config.toml
n_head = 4
lr_mult_up = 0.638
beta1 = 0.95
beta2 = 0.95
lr_head = 0.00441
seq_len = 1024
MLP neurons of a small language model. Each row is named by its layer, matrix (down: output weights) and neuron, and shows model dimensions 128-255. Each number is 500 + 40 x the weight over its row's rms, rounded and kept within 0 to 999. Numbers have three digits each.
A block is one neuron, or neurons of one layer that tend to fire together. Before each block is what it responds to, as a language model described it from the Wikipedia text at the highest values.

Pipe separators and words in table header rows and infobox section or field labels, such as Title |, Career information, Area code.
L10.down212:507407433493555524463510531549458456511506491532471514503596499504507526466462496492480600477518498510480566554535473519520595538480505562550506453544555365501589511509520479511523547503452450509503556470572457417485599442531539567489496503459614481419524486486496499464525514580504498481567516446477549467481493463515512479496531487522500547505558519461506449536514464497488489547476
L10.down295:450452531509506507478456452455481543492564516526544466504517497479511525525546516484546487495500429462526479459470523567498486507497493388494547533496475509481539486535485515491496402454527473467457506528491549529540530568494534454574589454529481469464491528481396459523539520556546489536493516497478523506541546514526461491506528476519472475448541465446486562447459565438467584510448
L10.down538:545517467463511539531524489457548541486526377502490462519554519429488534516508563519421556538457519516560542513494510575461481510508559569552518457527514470473472538485457555432483526490470497490490528483511467421534407527565503453543573517422459453473554519561492498459457470464472516525500545580518463477508488491475549499521413496525461507514453580436422500437554499452484470461455
L10.down893:530496477451527466440471486507518534424489409474483441504506539561497544510503510479464492485463550492474577587574538565450467453464491497498467485490504440462459472591486522528483465551546490469485502511589433488517599496538553490452481610482583465523483551473530487462561513537413438547522524460477537526466475446509474463429502437539560482531494567477473470554445443516490494506467

Capitalized first words of field labels after "- " in infobox lists, such as Production companies, Class, Track gauge; weaker on headings, "according", and "of".
L3.down308:395479596466512542518417567470478558538443498487497529469473503490461598570502585537497529485495514499508548456513530558485488460510442482448521520524547506473515433480510485468525509530509463455530527494537477427537454531478439541475412421440523426566462513503512500476514444479524572573522559518429523512482479519530496492501502515469409550530522472478504513505504543422501448504472
L3.down459:475475479490493442446467487510514479477525511562508444530506445466551529504532417494497500513529528498521546495495561460538529494489422502540529512524549516513539564508501540431564480519524495470500570562429466488522593528519519504486501513528498526541552513494607521518475511538487551487556523497476494519521557562520534496462527515485524500574493482536542443495481391522624495512456
L3.down465:471516466496489547487514496507463421506457538468492454494602473509502499524513410455454500440497476583515554557517473501534485492521518489519491513497563495453416457463484516431486493540483490440447453566443475521517475556579453460472512557421481433517479556534512493497476488508449473498567613488574509522515499525501474483478500496479506368539446501558472563515421472543520512549478
L3.down633:448475497549468542530444483546559532537542457501512457482533577473498553470491417501519472439505510510551418464504466409527436457514450471567493528444490521516610500531521493598475550522457525542491423475499564530529490564514440499553468489467513490569530536484462497442508405471439593547567470463469459500521414500464471458529465518526516435477495520548517491514510515502484540502473
L3.down776:532477515510487531464497510460441523541459387549554481524471534516466572549503519518558501466434504534527560512459472494524481512543468513561451543530531435475499478540472514424549459531582482463473547422475410533515550475486504582502514488471461482465479458550532504485544448533500450429601521498556499575490570500495533471483534492446465503522492440532562475419439500493513487496494
L3.down889:547508483475488551499486493484512571432520480557506513481480567488515493452549562478457570578567553409502522450548458586510450508534520517441447467413492567474503446499525482575445483534538496585522513523558501479461534483536520547502441525500524502535526514548443472446476480522612508472497459448542489479494468514466540516497525455469490561496470515574474561532464518523555570479519
L3.down931:499548457506478468480436568470537505444459449521526496490583435469490464477456535454477424533506464562557512491554537427547542445507531501525527490502499489473460519585497508501548471485404487487557459454483473516510505480483511539476553581504495483494508524475481535487503506616487458553577580474507529541559514494513468455458506488545564480529502449493538486507462545507485567523488
L3.down963:550575500543576425489437517550543512449516496444526412517559506543574527508442476524462502471533411541432497446505422556462600474578436583526477485505544491498447479481441476481529468544496527497555565569442470468473461490514499512494522440529494492569433472561526463504432502421534478498522527515481469524485493554513466483488540540506519506475473426496482525529519561481437476521465

Field-name words in Wikipedia infobox lines, usually right after "- " and before a colon, e.g. Language, Born, Family, Area code; rarely "to" after returning.
L12.down701:479491621466438447471499531531507501479450524461558423441470492495513484520466477508550444517504529478525534449536534485594481477468408561520515499493486563482487502524484468566569541535532532498524533498436483481493487497464484538502478588553468500482493551513535511468472552416486457526523499482520570519550512546506484495511505522550550427477540505474506531498431473468476466500507
L12.down858:476557506462463503504550469508470527489425542435524507479427547500483449514457489523585468491519522554554528503461465408550565416520479520555568482446497552509419451483435519565527504505492509420520434483486504469500542477497509574489527540460491502509522514591529555484465499472528492512542515468506476512510458513454460553519483451449507449458520542561514514481397540486439516490522

Cells and column headers in pipe-delimited sports tables (medal, Team, L, GD, year digits); also mid-word g or b, as in arro-g-ant, rub-b-ish.
L3.down14:435518490503522509507511464477454464517542481539400540532579482576459546491429461474442479478505424418502512460460480494540478562426483530457516445500533480483557495530550475509527500487511481464448562495499462444469553463486478574515441471500495527535562519542505408435475446461456499479444413517487502488613529578446466501533529541537539497560577474472419524529525478527486514527468
L3.down36:527532498583536490484486516460501431404519437430548467474536510481536435528478490539452506418494487526439491512525560507463465503495546439476527527534553567537472480484419506566417500503533502501427425583418480528518498515483519534481456409488535486500472537439512363466556547486462478514465457543490463500570501502461498508533524456529524469534523434491450421532517541554465555503502
L3.down202:520500505535594417549450481496526508519509571455506480548438458464492447516522475535523534443477493413563546552542459554587445478482494493398535532565528499593433475466557519538475518496471439502515471575502520491482530496491502497525597529547544492533502459591581447532543485484484496460550504511534507485580530562474453528495512484501558474532459484535600482531534547460511502500508
L3.down382:488566458513582445493407504510491572488538474570520469450462575557483502516471527483640509524421578527509518441460441541590516478450467558534483528550492437472445542537464496552523511517540490498495536512501530415476499540524534430491437510510480526558497405557421517515558483475540485484483567438490503496456526480435503536511529555431473547531490559532526519584526504485576483463454
L3.down499:579531506455494552543497436398573530576488489509522510501575471478475491505468470506518442479488472441508554506533501507530483470475516525483474468434432492522511519433477529474513507492471494524531466508506417474471532508480551530474405481510476489511485492444487510396563542515434513549509492538466511512464479489523371424544464517491542531414510548476499508494447490518559505496550
L3.down648:491463482507401522537462456533483509497576474518473469549499488505479435553465475529465537513537466488434507504527488423451476462427487583547431510521444551485466465456512547495423465519512541505537480479500497552512477514468454407532489546593485486491480573443501534449498494487516479521433435502485460463532514508468534450511420423459504519535532474479497544544565470447474543495530
L3.down853:521474517535584457514553518430482454543473535544467556506415504480486520461564584492486528456482450512498522528502446490484499469478555550492563506504508533585517493525487576558528494540474467496483485547484515583524468529546477453465463575601496457518524583479509401513457560509585517399519584512525489491525548478463495504359474533472516449472436491510464494543434540525546456458433
L3.down969:436551539584556466550415471497507457577585455531537478544441476566439572501537485551529494439541497459484431476499460448577467486483546452564530486542493492464524453451490472489530443496467514518457530507476483522469537483557550498578550520477529559491482550487481485517494491434484514491532428466550444480466500470498484548466496440480520545534468460551511437469525468466464509476431

First subword piece of a capitalized proper name or title, often in table cells after a pipe, e.g. Con(nell), Win(%), Qu(ad City), W(WE).
L3.down230:458489493475468470456542478552514434500557422467520471577516490522499511454505503506436479495450537461477415488462612463530513500499470554600545451468521522547554559496569476493468501509482505456452526493517496467536555515512481475465508490492549505475487545513509533510540477541499547456540498431510515573490505569514498463450432481477537538571523536486526551541549479483435502502437
L3.down313:446530541481523475479478461580470503475538552561509477504486486570509505508471449447576514467555482499456496455527486511526485507373445515439447417503572420481481482543504547530479457517480494478467517572520461526507525498419491453496512438533456543425449450570493434529481565501491482508506437498523491519480562597538587520529575538524498458409482539514478545525488518527477492549505
L3.down359:541468544482524435534522558473492521556479568475487462499495515479567456494468463531463549507443470484528494452466480400499486517487466510492527549576471481578492542512451428544470517502484541476570448491517537498500504471487527503454515437555439509494508494533503448500538481563533488429511428492482578584578535623471569510504500486518462564467532448529459454478500538512566480474517
L3.down438:522549465487508504491505490500500558473639544540549486502504486570524469471451433522486507481489457479530484429509513485584521552447526510517486544542538525450542503497447564485536469497520509508464528487476510419474526550543597526475427484532456496552479547579455533483530464546598558554508436516552540592496508543528455546505501557478497434523437472577490533525525494536498536468479
L3.down470:571461524424444496564492536474475531458532508512536538556452492482524507442530486525418517592492444524566467489505504420530494482462477486585461535561514514486495573506500462498485458523520470485486566513521500491508445489498439488449475486522431525456506521471466441495427454506529575433516498534519508537538468454489606572498555507402473543449507554446503469565492505520535512475526
L3.down519:417552541501499534511528516459498525463424468509557534459451535524500587461524468486461409551515462474489509501515491539458478482478525520446477505476531517568556541433523548486514484479453512508467525454518485483505528533452439478568380441485511504493501490490448481484556515506487560385498466555479529488541548537495528526488508557575492512536511510441553472504561488512465512532498
L3.down607:460484493534451512497589510531549511509505464558470427461532486489516503494494531524534487541550520451531538443540482512443459447531506517606525522538468457567498519482470505490457539472430513469524509453537463568471482491448477424493489510516455481543520439501463497495568529505523476469473512525524485600461491533465497532462562517544506491505501472519504489542543478540519484549563
L3.down636:518562513461480528480537518513487489445486513480512488545491490519531566490484504451558490523415503496472486490486621532561543569460435485556530510446486494490475466462504501492561534519523504448514502484543441488448481542519484535460472485507611495446526504550506516523570510613514449495480433479507569494468530557485521437505534507474470494519525556451520528485448443501481488533445

Opening sub-word pieces of longer words, especially capitalized or prefix-like starts such as Tur(kmenistan), pre(cipitation), Dur(ing), Cre(scent).
L10.down293:492493464592479471437514519515458507521511527467501444443517539506480417485475506489526505500531487549509478474425491492467535529464478490520549452566583495491556445451540525478470484464535486493503529456509496507470537493475522520524436500557530525529529472486486529522561499473390495466511458519464490501500467413477495483538513478515508442571464533590463487523498536473483417513592
L10.down580:533553458526547498520514516455490494455475514423508522469546449481512415543518589463495528497425597502502544455593565584519477569538531510462501498513520484501417511435448437457484445467567486443470531490493496507509525513494468501541546523506511505525500477556505570557511524492492489581559545441537565551549526543490483494515467470470478524455450557566551506517481583422481521467471
L10.down610:520530480493530482483530472520475486452448466504590479513409545516472512447497477546490451525490507512465450512431577506459502474501550524491528488460560481482560480484547565484539491497520476535504492559588447522547511527506452410498585493436502506455554526536482493424469548493544446563523501510510569531528511557471496473536485497519522435490502524507539490443549579483459513513525
L10.down620:459488530448502469509556463502481486593478459503444491504542528532542506477456528553586485476484582540489533533446511518501551495554527431424513623515448468499466496557463487504522520501484437550468525494502494480501436474443503485471516464511514491523556555528454464536526507422496418466460538633536413493557511468487478470526513465493496547478485458531494509523475563508436469524451

The first token of a new table row or list entry, usually a space or digit after a pipe: years, ranks, positions in sports and career tables.
L10.down369:499522558433500505516523404505428470487568460514483565495511531520468488556500511488556516532477591517432512486553448548526434488384582481548478554435459500470527519474538567460476573496459464526531504529498438524481452551464443502504434507554449425449466473466539525566446526539467490519464433436484578555478473415483470529507493558458463431465473498503479469497442451511496483483520
L10.down487:462508515489430506449480550469489502456513534484493508514505470457488562430445497477473529506543497488573475471515560435436503470502487501469433468532528444419483508509553496532516523556488495463535494493472469573477429561468484500440494479521551552477518460520518534487517520520578432556434419505538478487413557510501497389492457440529523463430533539510451509488493533447419510517505
L10.down855:477527510512434494456498450473491385489522617443457528510481531460505502547527562545516536521477535519474539510513497553455499500470513568486490488496500505541476430497509476524526517560544469443421502549513479541552446479530475536485545532553484514491522524495561428484469489449531437401438502502567484495563532509536480490456485486468486568433615508513500524523438518536495511517480
L10.down967:482499523525428517477476514517556497491518616427496467474543525530394471544453543516498522540444512484461570464515507508479493481506480511469591392460502522565551527497494460506531535529468529451540539483476502524510470497505555523469532479480532483628461495502435503448441503462527481512510443502517531454468511546527423500536528516516474437489546566503488451466527527550508569444469